python train.py --d_model=384 --n_head=3 --n_kv_head=3 --d_mlp=1152 --norm_eps=1e-05 --init="normal" --init_std_qkv=0.0247 --init_std_o=0.0039 --init_std_up=0.0247 --init_std_down=0.00225 --final_lr_fraction=0.1 --batch_tokens=65536 --train_tokens=283100000 --dataset="wikipedia_en"
MLP neurons of a small language model. Each row is named by its layer, matrix (up: input weights) and neuron, and shows model dimensions 48-303. Each number is 500 + 25 x the weight over its row's rms, rounded and kept within 0 to 999. Numbers have three digits each.
After each neuron's rows, "fires on" lists the tokens most often at its 100 highest values on Wikipedia text that the model never trained on. A number after a token or word is its count.

L14.up469:481502481459479483503488541496483524496529490492450498509497497497485537521510461480490466504495504524471517490467477449503517512500508515501486503497527505454492469468495503469520469502499478526514534498516555545531505478456511502521497530516527528486465472523513517519480501503433469468536487496484489486457472462496483507450477457466477524507496534482498461470530526509507522550478535520496515570461498546489443488493510489516514537471466451528496529535530505479530486533503520496502482490511525504476481468498497503525483498504505509489510468473495503529477540484480502477503480486502518519480511523450497517457482524472484506487481498525478491465507515460508476553507526485545459509518487517457477452523480481491509505487482510500490421522531497536505485494513490
fires on: " |" 25, ")," 18, "born" 12, " the" 11, "," 6, " in" 5

L16.up596:536451535525503513500481476532485499500533456495449534506468483563507494482543469529517513489491515503483544518446518507490481467527509514495459500490484532506524506481523511547543507469448492481504506463451529533527506547488495489494488498521495542525518474496495502502505459516528515504485471532527460478513551525478487511504478516467506485531500446497477505534444537479502476495527511492506556500496476534542457512518486525476484519520476516514536515547564486498533461498506466522494522489508540541495480494485461481471515486498521494516548509469488523468446470493512540528507507512526490511546494479516571493525495528453506520494466461479508499494474509493480529492477491489529473457495528510493490487527494505529509501466509513476531460461475477508452505522495521
fires on: "4" 22, "6" 16, "5" 14, "7" 14, "8" 8

L14.up547:504460494507481529526484507524461488515547523579493481495540501462499517520535476527505497477550495513516512483490511490477481490538486502516505521526531515501513489485496555524487491516502468504556524542539486517517538496514537483542484490499494473532541524501476483540554523518486511519491507509472508508473506542477485529546499530524482528498503500523492550525489493468492475460520489480540525507516467566516502487486541479474463550519474491456492451475522525498520477524554540496503528506509467504512447512504490512496480470490476494488515487521535510462478526482497508468524478520469517485517456502490509444463501471505503528521541474516501524539461464522495524499486500516535455526516481513540525516520497512500482507469498580507462550530518487492510507548502473
fires on: "0" 27, "5" 15, "2" 12, "4" 11, "6" 7, "," 5

L7.up1114:565503523507489503462457478503511508477534483500464543497494472526521514472470465500483521501517460464469520489502458498485499472537535466460503507547541530521503507520504474517457518511502538469453499499509541461507499517475506485525490500470521485520532502469505505494451493521482498455534498469489522506514481494487514514478506484481488508518529497501506548490505488468550472472482473500533478533509487499509527479482505527529471542499505468549544524478520439517483485475467444503480535480550522466474528496495468495523575511499480492463514486487531502489540457527509525484520521464497480513534529528544514492519501518510517488562496485482513478496529520499503496489522514532444483482491465518509498478512485494504516479519516489460482461492507531522465523480491513
fires on: "-" 26, " the" 24, " " 14, " of" 14, " to" 7

L8.up1053:473480521521484534486528514518443522502512466510486501498497514484558550543525544523480563550490485489550519530485463516477511507508476491480524506515459488518482485498522517469539518556498524486453480478540520508490481461477524503530481518487499522578514497518487477537501491483474495467514497481537475510495545504508493537488459535508474477490526476550475500498517531459456510518458502480503498485505507477491509501512528478520485515502481481460481476526501524545491490469472488531482491507487523506542459520489499511506526506501481499477485492462498508519487539495469496512498483496505503481514493527467534530505547491558523557457514499520495526520518528486492449487474496477538479487511510468542484483537512540523502482484476493495505455440454471545480497481513467
fires on: "0" 26, "8" 20, "4" 11, "9" 9, "1" 8

L9.up548:471512536526515500494504462512492487472478502495471535502528496466486525492509529479487476533478499535469522480500512465515470543486505537478476486505510475480513495573453502529497527486511496464503487467472470508494503472524476510517490467483449483472471484541469475518520469484516471495494455515479468491522541504499514524493523482479524496484479503551491530475500484495473494517533537441526496500511481473491453491502491497532472508425522486454505498471510509530491487488526474540473517500502477535482537483479492501523531488466461499550510483487515543501462513534490523492533536467522499440452525557515540559512515508504504533508455504472456499461522463524502506517527478493516474496553492490481467540490535497504476515525495492496538471466474495487476516482457505
fires on: ")" 21, "s" 11, "," 8, "8" 7, ")," 7, " election" 5

L16.up319:494517477501479500493506554501523514508488477509494520541461491504508499515500516481484519491524487481560502525517510475501480448539519467468532503545499441530527491492455495486492524462542531524503511478534457468498498423524521534499528474495502491499505490493524541508479494509502510507518465485524480520526518508467543529463511464498483500477477527501479520496537485518500507499490486511444498548532438532466466511500550525460449502503494528526503471519494541491486519513477477515478495548485485482528465519541469504457489491516497527493487523485471530497489467519482502488480515493464520451446509520507457488514492503454523488477499517528513514520489500497490513512500539479528521465498531466542471462478504510509493519500495474535527511491502474482514494538503482
fires on: " an" 37, "1" 23, "0" 7, "b" 4

L8.up443:509479526507562517519523521485508469486519481502460503449551508495490508520523538472465469511469499458478503477490528481492473530491478493463462522509515475498479501515490478569507526428529524518494480498480504529501515521474523499475513461524535519462499527495519484520496472498495488505528516518481507508466534501460527471506523489495472488504501459476457505508509433499437497493466500467494523505538465533473529488510531506466513542479480511519537497502491484490509486509505495511515548455531455562522479507526481551497488463504490554556487477480428486555490484578521456531499458525525536510466533507504507521514480476517482499475501528507504504532453519504508468507517484482506506483488494482485467533487484503451484484499521543498503484472517515484527489495480527
fires on: " |" 26, " " 24, "0" 15, " and" 13, "1" 5

L8.up739:481490493480533472532441460525503515503439491492501509502498571511517515497502462479482508520504488511464495468498537483515482497489501505450493522477468539520534513518503510494494537488491532503473578488540504525526482513487485514511513513485494510479455495510527466535524480563499539498476502556520534523481543523456489509486519493480460500479501533523482490493534491514457529480495485486479485484463474551476539571515513458504519514485485540491536514495448504485516531497489456516496503490470514512537483456505534495502530472518526474531529502527487528500516474498541480524494486487478559476537493484530563510528514482524483502481496474466543482500507510520491511470514530511498540507500525475504507525470508485516589501498483483497520504497497538491528502488516476
fires on: "8" 58, "4" 11, "|" 5, "3" 4, "===" 4, " " 4

L8.up980:490517513513458487461539507539552475499526535499534516491498480474520513473520508499446466471463471472449531499499497511478490513531484486504528527512545495519503504515538468506465543502514488528460526487475523482481522502472510515479497509507476548491553515491529510502493485536540512510540475530510501526477502514534501505466524502530490506474525529497458489509463502494483513505511483506476509552498474515485475500458459531533484543494512461518474452454515495524550535492513512488486517490530535521454551548475494500500485517507504482513463524472483538509529481466492484516485521518517518495526506451543503505502477504492491540461498541509500532513477490486535508515494517499504430473493497525475500506509546481518511507444488445462504473480444518506507530558499469
fires on: " |" 45, "-" 26, " of" 5, "0" 4

L7.up552:506525490429470462457516505521511483518494533472489535448501521490525506483496502510539526488439491529492495513507488530487502502519507497499483510509502495550522490519495515501524517495504507505476487499507500536533462510482512488485467493474497514530442455527482464466510484511496488535529487518499541492454490515483493476530556454515504516498500446505463503473494481451504516481526495552466467507481482484542502513511528495557491531475506487505474493490479501481489492491519519503478506490522563540499494425478482487523491532476522522482486487434519463507479489522517509507520553520488507485507476517536492462474530493482447518464462504507543514503473459493541486527506500535511508479524493501517526492481467479470523482502550522470511501471500545496526527477496494
fires on: " of" 24, " and" 15, " his" 10, " –" 5, " its" 5, " (" 5

L7.up401:502523474512494484519473486529468530498478502487525474476484510519510487485513459471494487498503494504525456508495512476513494487539470493499564503465520511528480477515488470440471499480521497502486482463529446571517502453497509507499483467481459490514569453527520483472481538533527451465497486477485481502511508501505546488490490488481517536508504525537489503535472464487495483446529536528472523503517497492517469487470468544489505527493521473444486539523504526527484532503500510483480496487512553461504503472542475511536530486539516474462483509511524507539493561508508519459489484489494516451449510476536447532520457485549517472512455545549529552515496496488495443507501495482542512496480460456533487542508515532513513490529482490485520493497528471467526510486469477
fires on: "1" 54, "b" 12, " of" 5, " this" 4

L14.up325:515456463510530487538492540525477499509533476531525487553530498488449543488540496458461528509514550508474496508460497471468539519524474511465489484519517525547475495462487510476487508507462499492512527499509477491521528476521517437452512511478519468501474497523503488460484476505453519469532560490553493516473521506503471485501495500470500498462484533496520512470468520478511486553504487509504479584505517459499473533478499513456478528485456492535504484507504453445454530521506496505534525470482503489486519499496478486502559477517524488521481506532465507486515508507530475457490530511502494559512493462511497488472450499531464517507470452503473527474503512463525508509479495480528511515513484495481497498457504521506529510521479510490484451519505514511515530482466490
fires on: " |" 50, "|" 16, "," 10, " NED" 5, " CD" 4, " RAF" 4

L14.up1082:489464496517553495482507508502452510516482488514560527477543480520493497522517482478497514500526515508490477492499529500471527537527496496490452488532528475555514525507476504528515538504426514528509526537471520479497488517479493516464544532456511518509483537547486508481478485492458499508520503498515469493485487485499458493417511427537494529494486524488517493504464494539505535475508504468539490507474496497536429532504481548541504505445491452501498496508492510489490504515445476512502556492489538485488483537511471518510509493473496508505510502515454553490487528453543511447475506479477498541497507504533519515481456484508501515504552437498472508535503509486534507484456518518464472478496485516512508518496420469492515508502471486501508529511512482463525491507487469
fires on: " |" 61, "|" 8, "," 6

L9.up535:514460500482508464510559499503493525530473520482474552479491485448559492489505508478459515485538450523480479506518494458489497461504514475487499496468501486539501445499488502460502499491491516511507498505501468471509493495519549529473501508505518491523555532474516500587508500465514449506509521516505537522537520542507507472469495461476525477501489482524454489502499521522468506507494481507536497448471460471489502523475527490509451540502490445517517523527493507524500469456498481472452492491550505504511493518491483500583551496516508500484519478511524461517492511460498507503525514495511524458495488506502488518520522473515500557484533484518541531532489526483519496493479475507517468493506527507505476475516521494505526466497475499496571468506533494505465510483506507
fires on: " " 24, "1" 23, "2" 21, "," 11, "9" 5, "0" 4

L7.up613:578481452481528490488488544501466560464448492470473465495514502476527521531492506504473496493507495469479472545534502538514500494500517501508479501529491466480492441492511520487464498533491527488492503473488479483520521497513519492493467469458464500478483490557484508548480491506539490496458528498511509549510488503512515487510507480430493504482505451579544485505513499480453482528477506510542531498518516490480465542491553520539548500475479458483509515490541547528498543463496487490485527519461503542489493518521451474516519522497524499487546499484488511502482494525469510462512539519517556464495455528485479505503521505541508514481495512492514533548509495471527486481517474491482492512485508512485528507523517507520494475521541502479517485526506496487501491511527475
fires on: " " 55, "1" 12, "0" 7, "2" 6

L12.up85:522496479499526496510460476503484489488515481489526537507473512505477484475576504480501525513468472507487478476523502492497511501476499518459528540515479491491473505526487548501499469493515492521471514459487455538524481482470502460520528507478481508480460510534472472509557505510498519478510456475470494489537520509477520495447535443455541491540499539564553467513483521464508508462514513476507505457449457497464500491473497504511495487464522544495487553507545487596518501480512534519484521507518529512483500477529487483490515496546532524497482506470491512477484475502548469474478490504522543531480523472509513501460490477540515512489514533513498479489570494485462494479506493481483489493503522480456507474490521479498543483494480514465518525463496466498488492521500510
fires on: "4" 53, "8" 4

L7.up1051:524489505496498487495471496471501465525538497494529488483497501486510480471483469551506513470500518480503501490521478501437468529516524518524495479490511477533475475534529462488484485474494506511463480496469532509483475498508492503509484444470490460494541498474494544493458491514471506489485498531470488549494524502501477468443528489516483519530547478478486509526444476446488499541510492473511482505493464514512501534535449519503503523480517489553487505565481495537516529517483462496501499537515456529507507524518475504533473537517456479483498520533503492485517511509480538531503525450523447481522514492507449525479516497499467532466460473450508542515484480467531524493492488535515467508485466517507511527533508510507526509518531493496488503464515496498507465484530513
fires on: " of" 38, "-" 25, " " 9, "s" 5

L16.up885:513485459519481490494490503511507505505481465507498512459502490480467518451480467542522437509502506512497518489512507478488501515515504520477527492484537521495507502493498510494515509510494474522527510505512539462549499546479486494501560483488559561466514539485496494470512515518541521517503511449519537505498484457454496493523527474547516468549479520550519527498512525488544527431494500521492505455485501499511518512484512533491476484510474498473467506481523510449512503527538514425508491485480520540472499516530477536515512485493481480512524506490552482485468490556473519477515516553521521503497498482527480497491460496473461514510526521478548475493491470507488498463506518522555460488492522521536535469504510503510509497542490499548499540498489526465510451480493441
fires on: "1" 28, "2" 26, "0" 17, "4" 12, "5" 7

L16.up697:537485481502517508538506492521541526478497512502524500517563534494522543511491473491496467455522499501488529486512517558498507503489470473493516497494505514484531544518489503511512504492513522547485447513491504529542514491504552484507490538504496491527516512539472503454496451480482498510503508538496483497490517500476472561519482487516522605487472515508479479527518465498519483497495485465515516482527499522477463529530483539456518466462489515513477502518500491581484470570496500510511533516462506498559499521484515471496487484463477562493493499483494545508486513498442500468511504484552504510500508497502503470513506502507443488475505485495528446481534516475482499512481491536455514530504493526536495499488504483490536513502442528503470493437490517534487496500488458
fires on: " A" 17, "-" 11, " F" 10, "4" 6, "6" 5, " G" 5

L9.up846:489434483482471445515470450542474488487539487481490551469514525478492436497497466499510484477487476488522507530495515550526478489502501484489489547507475473530510485518481520531479478440529465534547514488497485486546514531484530466474514499483570564531545516496485469495489520493516499504546503494500478502533496528460492494478452470513507526492503499493487491483511526478470461474499519496494503487513490515532490508507485524473495461470470531514524510525493529492551479511547553464465525498499484471505489521524502494518452477515481527509512532523501533508432526519498519517517514488523465487530470492531514509497497476477422501484505481482502507492502497494485515465483507463496501522541486531508534537497506488496524532500466535475507501485497493503489487515504434
fires on: "7" 15, "6" 15, "9" 15, "4" 11, "8" 10, "5" 9

L13.up530:498521525532522476462461493534511493473467458515496548509467516526477460490495471511449527500493511477541443474488477494505463546519465501519472518502539514499513518506489519481478531474514514490511485496510472505487534530484492505491504488452464501517508539511442511460503517533479508513509504571497475492499477480507503467521546519421497498467505469458533510451480501507516458457487451492516465512483488504499516526543514535455534546493517500490540516498532472484464507531535522529494501495510538545487484496479453513493463494491511515487506487465496488490515479537493449489510482513483492488524470525498493466482485456527501484498473498511513490470480522520483492516534528536469521513509469477462510507441507477433489496484473526475504501508536522489519474444506470
fires on: " |" 26, " the" 11, ";" 9, " (" 8, " and" 7